MLP neurons of a small language model. Each row is named by its layer, matrix (down: output weights) and neuron, and shows model dimensions 672-767. Each number is 128 + 24 x the weight over its row's rms, rounded and kept within 0 to 255. Numbers have three digits each.
A block is one neuron, or neurons of one layer that tend to fire together. Before each block is what it responds to, as a language model described it from the Wikipedia text at the highest values.

Table header rows. Tokens inside the header row of Wikipedia tables, such as column names like Silver or %, pipes, and the closing line break before |---|.
L5.down170:124129128141122136152124199116105174071110096147149125116147151122124136152155133151112146151134136108114112135124152117072092129145176156153134133126144158139138093148121146098109131157156084119102156114167163129118118113102166131127150126140100137116145118132162137127134121158086155120
L5.down1086:122108105122110091123103113086171135153139103097103152083134135154096145082140094178115098128128169137087127123142144128165127094123125086095148110151123069136102156115104124100133131106140141136138110170131140174123161113094108163142107145115122161140078111103149093150142163121148180133
L5.down2348:123112159102105130106114082154120129062104116112123120106102148145140119103131174166113139154151127161137101159112158149156124134108139140104138099104151092169120129083124125103181142157127124128128134109131120131124127195095081117133144130125137142112099144117125165091114163127145126118
L5.down2574:124159164108136102118124069151136141085126104122152112121145133119114153129168137078090113130173142141122130100124136135105100146153156113142126155119101118141111187123105141076104110129115112161120159089129142131133142143093142134150143125112147164136142138136135095115122150098097110113

Split-off name starts. Tokens fusing of, and, in or a hyphen with a proper noun's first capital (of B-ermuda, al-K-irmani), plus year tails after 1/2 (977, 021).
L3.down744:151135156088130151116111142133110081156140095093147153145110125094130152108161111131125116164101132112119122159120075153133108110142085153104090126095152125124108088170132123168124160146080113124154134169089135114107140126136163157145149129148093139086165125150104119118151142152131159158

Clause subject before verb. Subject words opening a clause right before its verb: pronouns and relativizers (they, he, that, which) and definite nouns (the band, the race, the song).
L3.down433:121161116135138141110069073153091137149129107166109080099107112111132076104101158137134141116126133118143131125119115135131119147124151130101112137134161093143133168129115167148093096136138142130112124173134132162124148147100129136138160149091127133118136123089105161141126103187098139135

Back-referring pronouns and relatives. Words pointing back to a just-named person or thing: relative who, which, that, whose after a noun (people who, Gollum, who), and sentence-initial He or His.
L5.down1075:087134115098116104121128105165143129155113107127159147169138108145106184134144142136123158152150119086125095104118184163197118111151158161128100092163148132136123089118154108093125097128159116116117105109096164092145082119094132134169177137113141120150148132085128153131130096149119113128
L5.down1829:108122094130124103121162144097113133092167166150117130142098098149092133141162131070155120161107118138153126099103134094167092134099115134104156124107124113170106112110115191145116152171152103110115145112118125143138130104095167102143130135106120136111139154107177125129117120144128129096
L5.down2108:115086174141116176141119089098118102153109122135127097124175085105156108133090102131133141142110133114137123122120171156134121118153087083137146117095122140115128140103118173170169132102189099129148146116142097154117147138133108086156128125147137097155117110102123133115099117103101160160
L5.down2341:112142156102095145127091125107121116140118123106133090144104112149121117106094125144120110119100165128076076102095143163166108118125119115102123114166140141088139132132131211128115086163124133138108126107122158108076180108073148141119131131145140135108143139156127079146102156167135167126

Football competition names and scores. Tokens inside football league, cup and qualification names, season years and match scores in club articles and standings tables, e.g. Liga I, 2–1, Qualification to.
L5.down112:092099119133148071131134120103140152133134131148131112137090155170103089111109146141135121096115112081089145118148128166120160121143115109150136140111111152166107118098130147137104092124176125112146124123080160105153111105124162133096165158125132134170135170141160114108139132136100097138
L5.down1538:192146138101147096126134142146119147099112119165084139123146149100146135148102144167150126095122120105129177153139095162129113121106132091145089110094097116150102115158127172126121143136110108149123108122106093107119152135095094112109137140153129163132109137135137138127110144135123139132
L5.down1770:124127162139126128147147145124122135144103125145143123113117130100125168135120157122127118106135115115100110155079098126098130093138123119154142136131113116166141119144127153168103140137130066067083098113091135093161085104112127123154128147115127131147145147127143149138104112136099130119
L5.down2235:148158140149124108103099143116162119080154147092174136108095145126118171157111103099078052124104106143125160157128135176129113143104129110155156158141136177101102122157154110128075138145135143046123111133108144138131109119098145134152154124120130183125114163134135141152138098124144189108

Mid-word consonant fragments. Short consonant word pieces inside a split word, often right after a vowel or y piece, e.g. Cry-p-to, Sey-m-our, Cly-d-ebank, tem-p-o.
L6.down268:100164120068164093118146145128161107136157149133093141118098113068113145119134135129058164096105145148127116175125137132094125096101145121157105127118107173110141132095140120113139129175082141153121114128116114141132122122117133123173128110100094107178083120165107112093178077125150129127
L6.down289:142116204120109129133120093135133163101132140139192121148140152101149109117120146093156171139152144129134092116079116121137131121142129130152084126137074066109121120114169120117133113121080169094135127122127148120094122072091068119102103120120155114149132153103140092128138125117110069156
L6.down313:153098118076138126111146142079120125137107128153113159105120112116164104112115116150127109109145142129128102137126129102116138116168155079110138159123080097160148159115138136116101158123101175118122104142132119136123140137122141122145171154133145144119133158127142118107115152170111179127
L6.down347:098121124135126103140154148130103129135118162137120101104109082117096135161113113090074123153119155109130113102133123129142115122115110124123118155070116137133147135074150143126153135156149127124096127121120123146138171097084105138118141125118145148130139140090132091119099126091125123144
L6.down457:131134148137112096150123112096114054117089098121150126153138111116137065139109101133130116141099138156117145108135147142153131155120134095093145156115164098125121153152135146098166154140096098096142101104089169124118129094116144124109119133089150149118143106113133134134097128144120074135
L6.down616:096167135130111136121138152161129148102133148096140139136124135110099130119132138091131130118125133111106135100122116113122123151145110136113164115136159123168149156100120102129128140148070164142141133125137155131153128119136140116107126128100157160155124132154118142139086126128136126132
L6.down794:104116114123142129128117106170139118173112111076163169086131107145169125135129170097130147161137188148122139146114117129195120117151128121155085131111091133147109136094113141134126117137095158163160100130136118148147168138114134117136165193119067137089153139091107123169079108111140127139
L6.down934:137136141139155080115110165142148154133090110128155160195109149103138132138073143173117162157146098134100127115114115126148142115142144141139133102150139134166145106144166131147114126098152131087128137110156136175113170096107092088127143090134115167120147103111104119088112135136109106110
L6.down935:154096101143132152132140135122120125108145148153134124148148158117116112112174121138144152078102092117114099158114130097091156110168147087137145088138116143143137142130121117125152118116088165143113128139155120151135155108109133128101136094138115094110166097160135146169099140130163091134
L6.down1285:154132119158113115093161128177116155146160133136127178097155114129123161149158151106087127108130146102152087160109109161152124157114169154140126161142148095140090157172141123107135121098114133164166134120152152166145102121140171108092121136108113111088149099140125115123127097139153136144
L6.down1599:082162117135086129167103124103103134116132119134152118122122121179114151132136118138134111133151132148144105108167151162147123107164123130117142126095118118124144138123098107099140148139107148140128136150113144122139145142118119192185159072142102116108143162158091139100125105066128167170
L6.down1662:142103101098120112117107146085117142118139131135144136108192134143105133108136122117105133126133143131123151126102128116093131124110098104157149124097160082109137142148166141160091134077116082114110123127123125128159171128152123108146150112141144082110147097152147139128141139119112178094
L6.down1905:159128146119098124104115118127144099119156142106103143078144140130127092147107109105096140121106146075140116114126178117116129120125146116118157125111157133144119131113127125123119071141113095092138131096138119127139135173102120133127141113135152161157099172153128117110165132084147122125
L6.down1982:127112112145181154118112140106135164105091091136156135127122137139119109116141110109122123118128127131140104187142172103123126132147151107143138099134111126147139125102129131110123103127115094161134119122163125126149133106122124134157116143140137092140099083124138156115127134115114147109
L6.down2005:122129099149110148099145125100140105146128135133126112134162160114117136079128134114142145133128117125143117111104136146167130159080093143195133097129170096112136106119147126154150164118109110165145140112106116137141112141144164126158120132134125105149130129103098151128131139107164129151
L6.down2460:101107135124142099126107155130130145154152149138117184121125147146130095123100114110134056134136143174134107120113114122098129141085111112086118152126139119085068148123151149099158183159126096141130099093170151124120086130120102153153115106122090109123122164140122135127070152113143109138

Table header row cells. Tokens inside the header row of wiki tables, mostly the pipe separators and column-name pieces near the row's end, e.g. Seats, Cup, GD.
L3.down855:100129095137123135144157152130132126091164066124147127089117153128124096127133120120101139132145129140111083130126135089056108141074178159143151138106144124142150102153141154136106100111130130120143149090120103125144173124101122147139094120108085161112149091110134141175092111109125112084

Late table/list positions. Pipe separators and header words near the end of Wikipedia table header rows, such as Year, Final, Certifications, plus connectors in statistic lists (and, from, open parenthesis).
L6.down39:149164174142119130100144140107081113125102116137114099141152117132144137120100101104163129109142167123140081139127138116147126090145121094127110165118152104115122120118118166134134100113106105132102146166165103118130085145105116130147143157095133158131114124115149183109087107133158124137
L6.down47:137103132134106113146111143101105146087146124145171092108113159109140155114149099115165132086126120099089139110100123103135157086131161126114139145126140145119139175129140139097109108112150077130099140135109109142139130134111153132112155117184102149130123147133174150136145122147118131089
L6.down68:086109165153116143118125119158136132117158126115085102102093155149125170194128125088132161095105121115120133140144089120090106162161095127143150139152116140120106129110169127068129095097146089100152152108144158127143110118164111151089128129148137170115184131139139124156122170152129095103
L6.down77:113118133129108141138139168127106180096139098119119134150126135170134132126124142088169142129144118098116106139078104129127087105169163143124154111129108162109165130162123117105133137143105123134152132079158121126119153127126148146159134120112130139133093142128156121155147104120133147076
L6.down878:056118134162152158080104107087086119156065093162054154133147127103104159129154144127132135129169127143097116115137121138105134134153124146128143099145148132098131137151183119129119092103183126128144140112148132138100155065131143152166101158100148133112155167099100109140169158172145136148
L6.down1035:114123157093092133113165139135127158103126157121154143100134161110102105149164142142131110122144129100141134092158095123135150144150125097121106094136156115118093145137092130108140117090078137136143077129114153102132117181100142141097115165153137105113139135090146112149125132100102142126
L6.down1265:087114164126139121078143154101134118140164136135091118146138112128197122192110132151107123093164111121132134134128087122111103152099138135116128149125109097134114153157139131132153133091122137134134138136125145136115090155110144148130108132098124128138133177083151101120112122155117139168
L6.down1363:146124119116159123110126076111149096133113127126122133157141098098108132112127137144150140128163110147115138141142077151109149130105129118180122142159090079120167102097132103167145102129111082156117101158158119134148105129128136114136163114146167116120156110155124138128126125133081120141
L6.down1377:138092173102125147098172149148133056149103123118100178125127150142111140123140144131130131093129142133112157112141120166121119152130133138075123142118119138153126127131139111141117126138123164131139090102165121101113128083147126124116080112135159107113147137154134129120095160112111112134
L6.down1447:114090114086151190135125150070143115101116109082183082165129126072154143130157126099155166114163138153106120123166130140111129113162150089133172137128126138131146154099137087108145150109137121107146174106089098186141095127140142176136139127139120123159139133105128177100140162148115118116
L6.down1715:129109108129126101156159139140120135123145130104074140123157075136132129142165123130135108171093081155126121139105123108129152154117130125094082146192134139122120151123103116132115155085114142149132105138128130137117145112115153148109112117123151125140166134110124108176147161079121149140
L6.down1875:094125137139170099101110111101132104145107114123115176156106136109166119135101151113129136171156172153181136149094101140156171145160062149114122136130159122141105178122169123109105135088130133167149047096152175140097106145149118131134164121139108116134106149137143087108129097136122124111
L6.down2037:134130080122136119130165140116159165060143139093124125105120138144139147124150117134151149117123135130099173150103132103105138081147112105137109136093116119131107110158136085135153095142136114128120139126140112130110128180131144147139125099102120151147087131116148138125140130118140098154
L6.down2175:101120121155157121129136090119120179104101085167158055140130138103106150125122134153154154102160110157163141154134116115125123162109115157095117133146144140135111089150143113128127121115151082129146128124104156139120139121119161121109152124111143141116111142090171127145128110143130153139
L6.down2318:125128111132128107097127168118127121138141125088144146148115149151145089128130187118167201143147167166123179163137169130117161127113150102115124141117117146121130124143129198120144121147094126111145162103131114087118143133153133160103164152105084156145132135117188104135153106151094137149
L6.down2499:131120076139116145118162150128141121102113093123157126139095117104131145169110157147147121099148116128157123143113200113114160111119109142155141137129120095147176099108084164092068143137118137095151105091119103150152156113119087169155101126178105172117117093099136171134143143119184119124

Ratings and chart positions. Tokens inside rating, score and ranking statements, such as on or out of in a score scale and the R of Review scores tables.
L6.down46:149117157108118100101158124115147150113108080077129149141111119099111160141113140133136132141108116093116184135116114085116104059094168076132137139153117120124116147125105086104112141088122115099146118083138110165152149125100164121109137148111125128129092123131127140132118108101114142151
L6.down106:109116138098134146135126140143135093130108159119183123172117072128158169146160108096174101121159128130122130090079182088145128124124149116107130150123130113100134120120082151111123141141141150060130131126141123112120105118146104135113124136127129160109125153111114138174127127111079133139
L6.down176:169115134121106104135163116113110123154088077118168169072131146116175104170155152154099101138136093134117154124069132146148100150155122110110152131119106112108148120158100154114123145107092105122141149141141088125120122119161092125090134101155068115145115171156119141118187133136103139119
L6.down459:111110138136166123188133103118151139099090110183132117148124074114109118122178136149126138152132108143101131124092188160163124131115114122139112084133137139139106147152141111106157117132117100110121128102143127120084095108135065096097113145115095108177171139140123123077077128159136143092
L6.down1230:118141156170141077108164124097161161108132151121128138071161138154112123095139161127170122125103102149102107150140148162168118125085139120131104121116117167112132105128129128120120122143123178135129111096143146126130151173137120120158121144096098123121122133110129132138116080144126127156
L6.down1403:138125131108096161130113118145127126157152124124115110121164157157101099133110145141132081108160082140150121125131124134125135127136151136113166125122142130108110149179104108104136110114110146122113127114133107146135132115100135135125149150112120124087152075093167166130143125151152122121
L6.down1440:122167158157125136159093162116119123128119124147137103136161153154110118109116158128110142118104114147094068125140133083149136087113168103147086095133143166148144130180150097102136110141131133130114123138092115170128144120115113148155143161132152127067104112131166114114172113122108134121
L6.down1798:149112101094145150160128108105139161112157116106146096118137143104134113116132131122126133097133150122187115139124121111103141151200112124158084105129098152155111173107105105135107136164180144154139117165141164157119138136149166136168140143109120175107136139135116134170122103134108107115
L6.down1799:108127135143095104147122132113135118169101159122105140127154144153133125146144101100143166111119179139083132122136144124136119103151140148122168093153111102147121085116134132102138189150131113136195117188144128143122125141116154146122121180129139121163107107097083197159156134136129165143
L6.down1899:118081088133120138101133058154089098080101144189147110152105116117095146147104131123120096066173179147177147085105114179121137067128131129113133145120098124124154148116125137105128198121142156143180119156168086134139121134151143152109148145125118144116135067159147156105136134138150104129
L6.down2019:103106159127111119094086139155090137120104142123148124109110124120161127112090099119149088132158167085129120085094127163153094119098136104121109109124137169127092120124108090103152119146086145103165122161115111182103158117119171102122169141153097121108100120170148141169136140126174165122
L6.down2073:119163175085118114088176152140107112138136142168110152087109115107172094098129104147132102136137147135159146142167127117132108101118128139153105145129167102099143136108149149163117144136137153172144168130147108096140136105181108119147139138137120136103163118124157100156106146152154106146
L6.down2117:155125150129102127125127107127138110121096143087179118111124138145145120143133119106135127133146154141148146111131123135105082109153149135124134145118084122118123141109131103120147159086102145070156072122159093128101144110113126109129166153151137141130106102146112072119104169158112118123
L6.down2147:150100142111099128110143114090141117115089119121104139177127113118119138104121183124129165086142174135141121086087134140094161109141117092096140158136111107137144123082127118092140127130097102135103071116112110096140122159127121103176125142113163161114123131094149168132134110160159105107
L6.down2236:161121130090134152157140152138088149142172145098116183135166128105126125126125106145113148105125126112116156086143123095124139113122149093114114107131111089141142087102070115168137101145106095159111121121101100145143133152141117104129105124119178160123127109126155073136120115145161137090
L6.down2581:127142195138140127125112167126151124101102141155111165128144187142173137143139131118182149150102125139107073115123097139144148083162134119123140155125108143143117139133108116111174151149188128133118097132095107165127162158164104134179133121179129097134097113119153164140134177154128059162

Clause-subject pronouns. Relative pronouns (that, which, who) and subject pronouns (it, he, she) that begin a new clause whose verb follows, e.g. "a trail that", ", which", "declaring that it".
L6.down86:134140127132129150079125133143136157132155136157100088158083137087077122080107121136128128128084141140171138134095100140117115110136147119091156140133160135159126191109105099143121125133151152115125168137123132126095107118140168146110098089108113093088098165132117145166130097174076110141
L6.down122:061071153124094143147087099133096105143143145144193144073126094125158094101119116106109157123142143097106068107146123121125081109125118132151138158128151135064151142111130166116161142112115141115105146145138124137109116147097132096132101174094127160102144137090176131104106155197134138144
L6.down135:133096102159104106116109115158169118122120095166119127143101101125162117132147103131111135114097117117126029124164125171120073086115165148104109110144140155142128141123140146084126123122122171144129111137084136123118119107136105127099122156140136178106097163153164070134097146115139099135
L6.down228:151134154144144159151071065122122094113128138120142137151105100130101148094145150120154127152146147115153088136144126119154088115125132146126099118112129149146135110138159128119167130157178117168151109121142123137147121117151154110133144092088118108115145148161121076130096136149158126141
L6.down245:127111170153135124100099119144118126145110123147091119144158147198122095110141085153147139111111134151156097130137137120117132171100131112106159142157103145100118111101091122131134093078106149132100115101179138141128105105085131139123124145137126130140136105096100119122121068151162141137
L6.down364:095117118119138102115089115132128115094128134119139123147146171120108109112106133129144107066098139147108137136145084104115101136115094111134155107163110098127117118119124121071103124134124146106123179156121094101096177144099150092128120149157098103143136110105148169109123146078159098129
L6.down469:091152119144165143138092125164091112115121092114120114113100164200158107136102129152120117097142120134113076126163091136125152175135131147149103122175139131098115125137099126154147161094104098131095106139163095145160150132134128130141129169120153143131138114134155146134127120143069141136
L6.down755:148085143102122133161065100113076129117139122143110141127118123159150142060168168114140142113140127102117099145069133111173103129111169136086141126162136146151141169152120179163143127130163151141120129129117107107113136111101104180140113160139131090094113158139115105155085105119135172129
L6.down949:123127129093139129102132104100158119132124111148098110145081180113115141158110146147114122143098160114156111108112122122130124082126141108127162150090098157174149167106103137120113139108148107131149112122152085114117131095162135138145139133120162142137114096088148159156125108117103107128
L6.down1296:116092129133144109095103129159124136150111150127149115180118126107092127161130117146127158127155080122107148136140131120138106142139064134151178088123117137126132158154133118154133077126099144128101137132104170141157158119125129145140092103107160103129121120146135129168069110111151062125
L6.down1327:143119124149116162125135131140154137155116131154111100131084120148106122086124100127140134140136088128200092132099124130132121140118128139158163139136181124135137106139137113120148119096108071110112120129089165133150176132165107076152165130148115168136126117131096153115127159127126129099
L6.down1332:124148128118118124131121128083158135148094129119143110099151156152163128110143117133140114184117142145112166166154160110174180135113117149108159097115108157112130124169148132099086127168075131120119137129164188115093149144132153094134138085167125153151139140112137172115117121122062109136
L6.down1463:094092134102149164122121131091120163165140090149092138151102105086100131110109093106090139108163136136121095081116113125075095112099127136161118091174123155177169142182183139114141113108126094148103103121112128068103117155096092102109089178125112126139107162119159135134094161127106134126
L6.down2158:118114135147109184124059092129134089127118125155158130130115133129143092145125136112122088120130139116149077124156102101113117137131103120183099119131127138099111093093174129106118165168125143162120105136116117130122122108130167083115124106166192127118176137157153172131150158151135127086
L6.down2163:128139060120118174140107167178127110132109105166107115141132192142111144136122087115112151091152120134164114080134057160077139144166129120169095158103107165140131154127156129140107180133091133127142149111077101151148075120093102134125125095120090157103155124079137150110100186161109137121
L6.down2403:155100118168109089181071101133134152124108101107131093147150149125147129120141126139149119139112139116170084105110146164103128132127145090118180154117168101127166126135097129149124160181104130124151149154149134134135153108096146127140131161103135130162117119099088140141115141156137142147

Predictable boilerplate completions. Tokens that complete highly predictable words or stock phrases in formulaic Wikipedia text, such as table rows, taxoboxes and census lines (Airplay, maximum, Invalid, Tracheophytes, any race).
L3.down1048:115183143095149095120145146140148131148125119101159107146108117109134129161134127146121123134125136111166136111154097160140100135096078130122096154137137147117133144082132092090108124085192106114111131119127134195103145118107104125170094132144144112136115089121130091140122081097124122141

Place-name onset predictor. Fires at the start of a coming place name: on "of", "near", commas or first capital fragments (Gulf of, town of F-, Wilkinsburg, P-), also decimals in climate tables.
L6.down351:108162110134134116138124125124117159081134125127135115184133117159136124085150095139123133135078128124094101146146094160124153148110127096118155119148137119136118141135157117153143127147110124121131135132154166147095157112120135160113135105123130146067115135102172138124142098118159150142
L6.down651:134162122093145085106134106130116135133091186127141140146145143172139131124113128100122130102129113110125121160124132151095130162107106100091112078150082147140130102166131071145133135053126115102140163175123153114112125124150149115142081121109154101102145132102147138093118087132120149132
L6.down763:135169118115121151144129072106133178090110151128147137111068110175149139157092120143130109141074096172136129121116122124146116108104155153131114120120156131117144124135104110128108111134172107108126168143118145105079095122085083110090171129140177161124150133130101109112113144138162118161
L6.down812:134102106098125148104118126148130138125138134148135037100093098123149123094143134143147128121085161121135123130127139098167133121162148150145126092141099125172137124136123120137142109129111164105119148138095150131078144110117134118141123123112133144135114115134141126134120105089156099133
L6.down975:128160150121141135131123084167114122117175122160118104084135144097079172124136079118094120134122136146149088130126085175149101122133110102154134096123096100111155173102108116113128130184070101137114167145140114125115177107129105132140176165148118104150139148086164129144146111116092164129
L6.down1222:129132108136128110137152125133097165138098124122167114130148122129098116103115121136095189138099132108134142113114083154103148140069140119178099070128085168122174171162165153103131139131137125080110121162126162104071141124074083127143120127142138141112113118158104139123110159142154186171
L6.down1264:119153171103152181109135095152140087122140143167190084104119152109140141106111139110105131133111096128131086166132119126111135168114151135117137137155126142100132148142158108129110140119156092122110100123111132094143082123105153158121111177119165128097117098107129135157117104145118136096
L6.down1307:114105160132128142152135163148122140094136176101161132147112121116135117153113152112114135116139135170152136161187106128154096125151117113106128109181147122107163115135126167132154133100123132131134145147105159112107106105100161150151132140139135138129123146124122110125098105148127136148
L6.down1360:098138114168143069104158149146144138123139117155103135085106097138114104071100157159134088106209117114141138162154135160169141161117171119131104124096115083108166142137165139096158162106095145126118123139143118160119183125118131130086116096134113068119085122135113120167095134113157147120
L6.down1498:101102135121138167091138129111126084119106135115101124148146132165113180144123114141171134138102124118129113096143177081127124129122101175141112088160155182087133132156119115150185118157106138124160164149143142153136131096157158167104104142111099122116119128140102111161095101170137133111
L6.down1700:141097130186129134126124104105146140143108147103123120161120114192141122145139092150141146150122137143112092117114121154133113139167144158089145140155126112141147107103125068079091100118125132146124133139099132105093133117110124154131133126106106187134153077098132082140161110074155133130
L6.down1767:180133131157156117119108158119109141169171126117121161120133088145075112173149098124162112133101158131157117079162128125123135102122099152159145105078118131105131146123179115138141136119115142119109138136140155176103117123094143160184087140113133151109125142152139105145142109142147092110
L6.down1772:116134125154133123122099112119113160124110160104102161121113125121126149158101126118071174108134133126103120138112147163123110158094129125139123134131123169150132148114146106198144135123157142149146169114139159128136076114103121092036131124101132108123104131114118121140137129137099133141
L6.down2300:091123101154112131142144151151168147142122122083129153144132109146148142099158128141139114134132099133099134098142117078156140173173171123135151110102152136147147102155134173148184123151090115114113070138147120160121118127134136100134132118124141107098145106097093110159141106158125108105
L6.down2414:115144165133120104136125142109088127170102147151121151152134147148151094134136126157119130128137145117117096134143119094105109127121159125096123105140140193156160117124121127101131166056092138103146171094117161121110162119164166158153139141131152130145105115136102132178152153127127136118
L6.down2656:127115136140135095129151107157140108117158126137108169137124071072171149118085119151121144105144167115134118168177048153131136128142129130097143109161168146135095084164121146119147097126122150090107137134157085127106127139148133080103134104120163143111116109146145166134099149108151123174

Mid-word continuation fragments. Short consonant pieces continuing a word split into fragments, as in Kunst|museum, mudpup|p|ies, ket|ch; also place after ordinals like 1st, 3rd.
L3.down2527:109150166129114114099073097124163122149109128150148080153129127122117112131074107110075178099168125128128099135088190158161146181153144151088139183101102134160170148132155111118101105156098145104150128155148148146109149149152107125132176105187090136141150097110116107123136118137141122143

Place name anticipation. Tokens just before a proper place name is expected, mostly locative prepositions like in, of, near, next to ("Born in", "west of"), also route verbs (entering, links) and mid-word pieces of names.
L5.down631:165124117129147134139166090206159129094114128136148103121142137139115175110128132138126092145088084156165113154116132205122172139134102122121132138108145087182154077128098120161151173105091150131112144155121174139072143146080116128100135117096143142112106136150133083100109117121154141131
L5.down1453:165124121099166125143118136123164098076117144136147137082104126099103114127098100105152128103098132088106134108156085191167116126158074153122159109135110127099130110152117110126085125164117200117152152140146099138125100132073138131125145125113140145102129139077134145154107132122159139144
L5.down1672:105098142132131132153138100136128084120161133158152120148148154144077161184116112130147209111106127112118140116132164123122120091122136123163104081116174156114144185095113136140113117121192113101132139128130145136108113167125100143108110119165192124131145140150076105111115159133151108166
L5.down2378:188123140148182116159150117139126138139119167148104104106134102102114117178138115049098092092107134109162137151079164160125144152125125172155149129140165112138119090121101086183124118120150106149101165176112119140119127141075155142126090158133137137127147109150137107137140141108087162119

Review-score boilerplate. Tokens inside critical-reception templates, such as review-score tables (AllMusic, Source | Rating, Star), Metacritic lines ("out of", "which") and "In a review", plus scattered table cells and word-piece continuations.
L5.down432:136141136112091130168144083156127108134157107110180115136119138123126143146110157168154124107090118137115190124088097132126070122155129134107130121114142133103114127117126063103103067117212120103175099123129129144148107137090158158133162128093148170126104113132161141127128164111133137127
L5.down632:151149145133136163149098155178104130109108165116137135144141144140177106156103130098120098139117085141121141138094137151124170130128148100126103135127119199159157136161154109146162131122072143141081135133112159124140108149137102108084141140153086116136113092096103140159120109141128154142
L5.down2288:123079155151169095108138078088143085138063144165126155091171094102110142131107113132157131129132150148159080135089115173140155160145169084112112134110116131129145134141128092147098079108111124077113118143114114114126118122113146092128141149177104163115098098117133135117150122130157165113
L5.down2362:172128096098112169103102113114125146086115128125183116097105126099156162094069109139136117120130135155169144104141150164169152113138163136134109129104085120144128137133171114122123111108129173134182090148079119150147111127124133134102146164101109136126113132137146165118133115124159167112

Mid-word piece after y-ending. Word-internal subword pieces inside names and compound words, usually right after a piece ending in y or a vowel, e.g. lady|f|olk, Dry|b|rough, Honey|m|oon.
L5.down225:098125112131121112115128106128087156092182122140123115109130102088145098127152127122117086072143109124156166110136137148116128099104160160133131151099154099160153116099080114109121125133119132138163116144132167114156128148156123151091132129139126148170110158165132136097090118098094081178
L5.down1550:113135117102117115119102145115150127106151160148103135110078101115123149145160121105110181095141104175140067106153153136174144129126115131145141131145143110162124161157109062131095155171149127124107154089116158110134101117136129132164113084143123119166106126088131112143131117136149176110
L5.down1787:137141122128112120070127180135119121129110140134068125131120122147101136075143096129094117094161123111155112107094161128121150129172121161160189119119144092159144143109161132122138123173149106127149140137104175149161142097123127136175149158139130136118104158130072108155149153134147115130
L5.down2064:118193157165100116158146144114170097117089163139113097100109149147114133101124091162138110094135156120118126129117150159139162159174118137118092128136132167124142132133139096093115125148157165121134065153119180129113132176099146129141138141127133104153108126120103099155162108111149116116

Sports scores and statistics. Tokens in sports writing and results tables, such as table column headers (Score, Total, Wins), score digits and dashes, team-name pieces (Phillies, Racers), and words like starting, loss, tie.
L3.down1214:105145169131078101131177109082142110158101167132190155142106151129168128118126145129145141103098146142080117183107118126127118129124133168112107090113103142147119096144117150105158129096164106118090133109140099116152086116128126095137122117166142149128098175151144120148196114110110138088